Weights of a small GPT-style language model, trained from scratch on English Wikipedia: LayerNorm before each block, 7880 steps.
MLP neurons of a small language model. Each row is named by its layer, matrix (down: output weights) and neuron, and shows model dimensions 128-255. Each number is 128 + 32 x the weight over its row's rms, rounded and kept within 0 to 255. Numbers have three digits each.
After each neuron's rows is what it responds to, as a language model described it from the Wikipedia text at the highest values.

L3.down287:101155148150131125122115114145114155093088086133118069137143123118089134034159182161097115107076036150106163152138062128144101153153130108087105128126168109136139138125132103119108156072166174172113134161127143070106113087129118141104177130140119151103138164110108127164148073133163084094156169197100178060106150106112069122102105120088165091140162100099133124116115127132094075130083
Responds to: Name pieces and "also". Mid-word pieces of personal and place names, such as -erson in Henderson, Jefferson and -ian in Christian, and "also" after "He was" or "He" in biographies.

L6.down376:155068160140106132110111176119115139174153165141150146108134145088137196174157137183106093114175135119090114105058133175100136118063168076116152150113154143156170121124171115130119133158122147162078167130077100104123181078208143101143144125128154108154118159154161108224173113113138166111160136137093089084186114140072082102089165118156148110130083124163041159164080155102167147114167
Responds to: Word and number fragments. First pieces of words or numbers split across tokens, especially leading digits in election or census tables (20,816; 32.33%) and word stubs like Con|f, kn|owing, pass|eng.

L2.down575:178079114155139184055149140163123132158081121101102140128158111112155126096093138105160179157125190137143137072099155121218143148107148130163102148131066114184054121152145099120139102122111133109088123124165091137128102107109170126207175168115145167105137132151095143116063156173182123141123168180004155095133127131156155097097096099221065110128140118113137128106150132125121089106207
Responds to: Academ- word piece. Mainly "adem" inside academy/academic after "Ac", plus other mid-word pieces (stit, erson, opp) and "Year" or |---| in table headers.

L6.down64:165157174051177107094067142109088117182179126099227136111135160162112175144100101145147128087190114177082128121105114087110111119100109184156190094083119103196112077135111089113146113122089099149147177116154063107119116100172120153086144132121066143084143101090107165107117118139189098160116144121181195159066179160183128141137150200076145146104099146120125126109143097155155116148173
Responds to: Word-completing fragments. Mostly the closing digit of a split year plus comma (199|3, in 202|3,), also word pieces finishing split words (res|emb|le, Su|z|uki).

L3.down897:100073162164102131168143114059191128102132093101125115139183146116173134190112185167154255142114158104149107152141159157118146117113195151104116145171150142074072119155122097118169097120094128142096135100133151142099097155131126139129126157165082142110119158129206163173170113063097085145159111123151130130067145170122141131126127129057112072138086160080121122077076132154183198147131
Responds to: Word-completing suffix pieces. Final word pieces that finish a word split into several tokens, such as sh-ould, exped-ition, metaph-ors, earl-ier, activ-ities, across varied text.

L6.down723:174100119147120102166106094114113155147171166119155127114063121109131084206138113138145138125213092080143161119144156136141153119124161159125067077118137091078101126081092116117055150098159132151105112211162113120100130156130172152126069160119160119163106158131130117157197154136129119140100139111108080109137115139135121158138148126055159072073164139109112113126159073105128132156190
Responds to: Article title closing marker. Mainly the closing = of a Wikipedia "= Title =" heading (places, houses, airports), plus it/its referring back to a company or body.

L6.down235:055152121142061165172075130118165106113197183194083138152143099086090123104145152145136139180111114186149148147150110127161118128164112117146164153133147138148173096129098157101104125113136084166085143120127166090095168081131146141099092144123130125185181165113101189122086160199149138145115104176136097127139129196120120122074107165179111133154145096061116154117138132140147080149109
Responds to: Mid-word fragments. Short word-piece tokens in the middle of a word split into several pieces, usually the second piece, as in m-om-entous, let-ter, P-ak-istani.

L6.down917:148113142139105127062145195080109167162057109129164127097134138162103107127123167174103122125104133103087167160103135084137104161099096089126110068166113165087074102081100146165145145109132151095181109072089132139143119175132122185117139108173065160141205117108151146129135109139113076141162138114191118136153109084153171161083123148061116154163156127127082082192114149127094141139142
Responds to: Table row boundaries. Pipe and line-break tokens that end or begin rows in wiki tables of numbers, such as climate data, election results and sports stats, plus occasional verb-stem pieces in prose such as rest(ore), report(ed), ent(ertainment).

L2.down718:112101139110056141132103168151160140124127137182171116106111102122160107073124082148164127124172164084115066158081115098116040117111077139150129098139170160079196136129114157164176135165113135083151147120136123102146110106132109102173122103033109123143111126095085114076111160141160096124152137082164111102089118148124119179117082152157117123065141107128141126139143131140094135205175
Responds to: Mid-word fragments in names. Inner word pieces of proper names and capitalized words, such as ag in Chicago or Nicaraguan, and in Vandenberg, pr in Spring or Cyprus; also last digits of years (196-7, 199-3).

L2.down101:121079064142128146092154107141123153098130154145150137138107144112170123149129136080131083101122158123167157053111142049173204113099117178155087133144187129164133199130142139152113094107161129085170104080116090117161132121072118121160116153142139144113137160109099123150122096153154120128097087141130156098084060145138185078101139162134098101171130111090145111132137081117133139142149
Responds to: Word-completing suffix pieces. Final word pieces that finish a split word, strongest on "areer" in "== Career ==" section headings, also -ities, -ics, -yle, -ades.

L2.down950:131119108145178104141134159114131091138092137171098136125122105144128129073094171096142106078126144138112150166086117129109151128150130106115088112154152124144096147117118101129142134101103127154106138140156129090142136122136255162131080129148133116147141140102135111116134116181177151132123092124194126119168120123166099133122068095152143163150106137113142138144152070107216120142067
Responds to: Main verb after subject. The first finite verb after a long subject phrase, mostly "is" following a closing parenthesis in Wikipedia opening sentences (e.g. "(also known as …) is a"); also would, had, made, was after a subject.

L6.down391:099086168126163147106140101158122152088131126155161069152174152125112120163113160120130113137165099085145127086151099131112108189117145105149143104091148115155135130182164163079137169106046154183183173122122162146145254177111113142167138160169113086125106111160154101144110171132106130105120103131158086073137125165126187175134127089105145144127154189154126162123149245109157116121108
Responds to: Mid-word fragments. Word pieces inside a longer word, often proper names or Latin-like terms, such as At(lantic), June(jo), gen(ome), ren(ew)ed; also stray whole words like down, end, list.

L2.down337:106112167147114178136166088161106137077128135180190103113171122115157104154110115122111124148065136147182080093118110039099167133126117140154107151096191142128184197121120143104136120109138096147115077116062154164149139116146141093143106108057111108064112166096104111139112109138186115170091153094153120102104116113124169146129114099173112075116152119115166115129123177144145099137207
Responds to: Mid-word pieces, mostly program/candidate. Fires on word-internal subword pieces, most strongly gram in Program(me) and andid in candidates, and more weakly on cept, educ, ored.

L3.down980:117159102137122205091115084168113124111157112148115122148190122142171077136147089136074115168152206093142110115160182111136156103122137064128122144157100106126116150078096145138130136115158091104096078130165111098147110107126212107151159165130137123110156079136127122159154073172127139149133115138115132183108112147172099142121138144066079137089101113125130106122130090133107146146105
Responds to: Section and infobox field starts. Wiki section-heading markers (== or ===) at line start, and the label words that open infobox or list entries, such as Born:, Genus:, office.

L2.down154:111093066179150108053154122058141139167130104139093130095196117067141115161138158133148156190114147151096108134191169157161117157115132146150069110155181158146084115079129120138109098135138139122114110138096132138201135106101160063137126086142119169109115107115099129133125132146097109105119149077095165121142161145134190144156156129128109084147154161093037114127111198115143123175158
Responds to: Word-piece fragments and foreign bytes. Byte pieces of non-Latin characters (Turkish İ, Kazakh, Chinese, Arabic) and mid-word fragments completing split words, such as em(ployees), B(oard), reg(ained).

L6.down1018:136134094142197075118105215139112115102153072125145050100107154144094158138130117139134204071129086191136138140140102071117108114100153168198105209105178147135154192192131093125177166117119091109155116130091174094117071141167162162154132114070119102124143100072129134082054105129127182177158161093161149071159165139121158152067146152086095147097138084150124152115105100103185121092109
Responds to: Mid-word name fragments. Middle subword pieces inside a word already begun, mostly foreign names and places, such as Mar-se-ille, Mar-ie, Buc-ure-ști, execut-ive.

L3.down13:100161115128108096105138121172137132168108081111108100200135135139187082058150192115130105108096179110076118126173110124170158146050098050098105152091152126102195145131128114130087144098128132107133151100201123127124166105096127156163129120083123118157127121127157181127080113092121057156131152126075158173114124123180122142092094162167084155087104119078080109166154105093086174129185
Responds to: Word fragments and years. Word pieces inside split words, such as stat (of statistical, statement, statue), V-otes and Bi-ography, plus year digits in date ranges and nouns like school or town in lists and tables.

L2.down303:101101118124098119128173066139177092097090072117155117154148115146078120088130160056136184125115116108105138093178084132143108184136092129109097133120102133149156060084123130095100039176144117127103133122140123130137072146108117093149072137083132132139115095137135121152138094125160060119082082143157102127162162123145167155152190117204096080140130149126117172128088180117141125098108
Responds to: Table header "Year". Mainly the word Year as the first column header of wiki tables (| Year | Title), also Years in career lists, Total rows, and scattered word fragments like ract or ash.

L3.down113:138096167134105170055071093141082103096102181130096087138132072136199101084174116102093081149163188135186118165111147170127145126119090093109106149094163155067098102133105181116115133100143111152101093140123123160174149116115222104159152097122094131188152136140156103137090105166183123096123124142140100141126115099082145137105107179122091163152151131108097121141083068120112153200091
Responds to: Section-start verbs and headings. Fires on the first verb (are, is) of a sentence opening a new section after a heading, e.g. "times are", "credits are", "Gibson is", and on heading markers === / ==.

L3.down35:158174119096115116192153157137076170136126141130086120182162153117113112210122164189160177133091105104155109129141143133152055134111139096058167142132095117145113117136187125116090118108175119119118176189144100153143063182107113135115108137045128114078158080125107144127119151099089058155072083120148148189116143124151146139155129121166094131133163121061165121087148108123162161096211
Responds to: Word-continuation pieces. Fires on the second piece of a word split after a short first fragment, as in Now-here, t-here, cert-ain, rem-ained, M-ajor, Pr-ince, N-otes, and on wiki table divider cells.

L3.down111:110079105108117148051153106120126124130120094132169113154141121173106152143154134100140062162104062115071179144121134170151150155050168119114136143122101149131103094148122146137150113187135135181121113107093161086095109126058158078111141101069177091147127055166145154175148093102028150164098112136153109181148171124181114099097153144189094118083141117160109135150201127127130144158119
Responds to: Word-completion fragments. Mostly the second piece of split words, such as apan in Japanese, fore in Before, ome in become; also scattered common words like sign, album, would.

L3.down127:074097126144132097143161159154089138157164085131057086069111148116183135196196083133145115104087174141128123142080133113121107135171121120159115072093102093108131102110133159141121075140102130083131109129145131132083165109134163163139097143105117129075174084132164211128146090079102153153085111127119114119173097134110090055115127117178116072158118123158150108075119115158130135173089
Responds to: Mid-word subword fragments. Word pieces inside split words, such as view in interview and Review, ter in painter and Walter, int in introduced, plus standalone original and old.

L6.down49:178140163092134098111106162147127176172145114100140061121064152154095123170098151118104084125125098178046064132107091128081138118150111134078141156131173162124125129155162123121163099149159129114181152138136168135100122193181114113124133140143075146099135134146096185116147092061051124165113164075171092085156139145131172123125097168153095147090080160164138154082135147151068117142146
Responds to: "part" word-start fragments. Mostly the token "part" as a word or word-start (parts, particularly, partnership, participates, parties), plus "organ" in organization and organisms, and scattered word-start fragments like Har and om.

L3.down464:121088163092134104179071150107142161133177059218101075083169197125120170095136160099071136116125100117148099128096183145138097043107166186113125168126102118084102070148106161086113140106108139130157159173112080124093142106137098147091166090143148133132090111122179150103124113093123136133118130115130144143155102161133147168175144169132135107148095162099181141150122198087125160194173
Responds to: Year-final digits and suffixes. Fires on the token that completes a year, mostly the "s" of decades (1980s, 1960s) and final digits with commas (2019, 1996,); also completions of split words such as above, Round, candidate.

L2.down390:058073162148104068107095113134145142149113085100143098114147119116133095141105105121126139122049154162145136094126168165154122089077125126165141093121109147104159058134138067162112122155089119094165096094106155090179158065130129185115142166079135138121125123103163147081114076143137125112085178136139127120163138095097116164090088145093172112103142205159177182183134156119134192143151
Responds to: Incomplete word stems. Word-start pieces that need a continuation, strongest for red in reduced/reduction, also det, produc, res, ount, and has before been.

L2.down888:120150140102188157115175078180121073129099158142141108134126131204176152142147134131119123107087181119110138084117084114154189121089153133099097118118194068149106123123152122137051111102127179080116089110129088159122165154111200096089152170190167120124092138086127105094150124147139080082106122147147110136185131088127123131093112126080134133127103100101087213074103100143174172145094
Responds to: Word-initial fragment tokens. Non-final pieces of longer words split into several tokens, such as Conserv(ative), educ(ation), im-port(ant), to-day, part(y), and special-letter bytes in Romanian names.

L3.down384:133117133170177137073081129136186073135069133172099144110139130099150114090109163079157115144107103121112166142138134087120150141107090146071130149174155198106147121160141123162107145109128111111185120128212177170144112158153106133144070167185138137162103104148068142174193086109093053121139120145154160122111101154173166157191142109031135159117097089120118129065130122131126149140121
Responds to: Football goal-minute markers. Mostly the apostrophe-comma after goal minutes in match scorer lists (Ronaldo 78', Satō 65'); also "near" in location text, and "but".

L2.down793:137147098108142158138105157117124103137100113152112123108122084127122077118115159121107130133147150105129179144082120111118147134135136105112123121161166125136112138092112106113141143111116144161141104117154146104141148113135255156137107139148138140172119130129123110104118139135161153118119128147161125108159123148166099104130106089138132161100111113129127143142160091137239134152060
Responds to: Predictable completions of structure. Highly predictable continuation tokens, chiefly "by:" after Preceded/Succeeded/Built and "(age" in infoboxes; also table pipes, closing ")", adjective endings -al/-ive/-ular, and "202" in years.

L3.down448:180155098059158156146095163152127092106083126133157137114138120134123105146103140106109122120129130085124120128091124144100161152111117147107111135091099170097126140088121133109148119109135149167123063098157117095135153138147254165183109146139118132155108138133122137121125096144127144140114127151163133133134124137143099070154085077142086117152094130116130098137150080138223147130117
Responds to: Joining hyphens and dashes. Hyphens joining two parts of a term or range, strongest in football scores (Vitesse 2-3 Ajax), also COVID-19, quarter-final, equals signs.

L6.down721:120153169098160072124139189101100160165099187153160113160164112102191084137155128107074088161102108107152118078141153128084167101110105112108144077137137153132094126108073070059149182142154135104124174095148075113146135116105158105098161136122097115090152089180130160124139109082172157142141096163116100093126127147168193158138124115172042176117038132152101087104054116115102103162151
Responds to: Table headers and word starts. Fires on wiki markup such as the Year column header in tables, == section headings and = list lines, and on split word-start pieces like w(inning), s(ituation), g(ive).

L2.down585:082113114118160128154109102114139153080181162149105051143166163164156102089057121134098101114180151125076133124147135174137112133086094114139134150149068120164099102160139073110110137159117148135131141157110098122148171152142171115125137146108106100142131133139117171087116095144129116111100168181087139159208105107105152080150106150128127127081124138134171193131122135130146126188142
Responds to: Mid-word subword pieces. Fires on a middle subword piece inside a word split into several tokens, strongest on arter in quarters, headquarters, Kickstarter, also raph, ican, gin.

L3.down878:061095064125216078103149103158099088162124118088110115098115115126113152136124118091129078126088135139082143154144113175177142148134163127098155148114119153148128171114122178133127184162175102134106115133141058113097208159135167106129063157132155120113167038120161142126180108110115158091106088121108124105143071176105096093128193158131132104140130127074100144144141126131154140145149
Responds to: Ambiguous word-start fragments. First pieces of words that often continue into longer forms, mainly end (ended, endorsing, end of), plus feat, Gold, play, Gu, ept.

L3.down442:098142082136166116092152141080121130154115130144135088117096161124165097104102108163121104187157130078144108159097071118177096073160105165143184156134139129128166112115103158143131060101122131079170130121114067141067092159159188131137182109089120133153170107143136107110161154019143097127137184134152090154159151179098123132148135075202100152107125135132143125079123130104223140114166
Responds to: Mid-word and number continuations. Fires on tokens that continue a word or number: colons in times (4:23, 31:03), commas after numbers, "ence" endings (evidence, defence), "You" in titles, table pipes.

L6.down107:129122081188136137192022133142127083112091089192066103129080125114072140116163092066111091120088133120100137153172074105101180138136139173078105121058146096106159087155099155170139087179093083131119103184116135135160115165132131105146117099152165105057134105144109084179078165105173112150153129114122147129110128172072150112143135115118148163116144144135152170177127101104108129189102
Responds to: Population and institution nouns. The word population in town stubs ("had a population of", "The population was"), acreage figures after "Area:", and institution nouns like House, College, club.

L2.down441:117110135129171125120155153080135111168044182123152099098138140130173039146158137112147164156128138068140109178154167165154111095124107103155130101085105086174132163110110134110107137122055118126111145130151090107142102121145167119129219087087132076107078199127114172104127083209175129116139149083138120138060145137151172089165147147106164057102145147165146105142121118113108103146140
Responds to: Used, plus word fragments. Mainly the word used in passive or habitual senses such as "be used for", "widely used", "used to sit"; weaker on mid-word pieces like -ain, -her, follow(er).

L6.down903:153152122081133108109148136098150118103118097217090152148107171129103121124114150145173137159129119104109158159137059142109134170110076133148149158157115102199139114104156090115135119097085122147071147166091098115159132105141108126092064023122077177099153107114164118114097119145126096147127127123154190139071066148097131117124059076134128145176087150095120162089166148123126183101088
Responds to: Predictable word-completing endings. Final subword pieces that complete a split word, often in section headings or place names, such as -ics in Demographics/politics, Columbia, Mississippi, professor.

L6.down436:133118128168120129120155140112110106156107155127113116133204091109100144106101086095179103143127182115186114111147111116109131130115200074131159143174150085119146058101178123098111118141077080144045150151101136101107072097194082121146104112073207062147100091180074127121114144158132163139158094072131123133138133087138103105129084115114153074134152131135099137168137102158101085162088
Responds to: Biography headings, dates, organizations. First pieces of section headings in biographies (==C in Career, Political career), birth–death or office years like (19, and organization-name fragments (Comm, Min, Coal).

L2.down773:121097060120163061012146133102158144156137111140145131155174136151135198114176115037168102132086152108155098114102108168148132127115125132113075131135095139149093094118186082119152134162145122011091114156082190103159114103136158088129126099086132095107105106137089173139161101168150123128070170108156144143151144136142142102100183123213143151084161073134112148122149074105120138220097
Responds to: Mid-word continuation fragments. Word pieces that continue a word split after its first letter or syllable, such as A|merican, testim|ony, f|uel, M|ey|erbeer, also " (age".

L6.down697:064109163136097131087126100091149111137217092165120131164119175153098116140111105068133115127137137173119083126103143109086129137143150112157107106126175129076046098079130096189138156140111171115140118087150170119174063155145059071132130202124140178170155162152117165061157182181097103141099169091130114224111096135169168143168174117133214189146148067074132129125144115098121141092154
Responds to: Table and list boundaries. Line breaks ending a table header row before the |---| separator, list dashes opening infobox lines, and final word pieces (old-er, pan-el, f-act).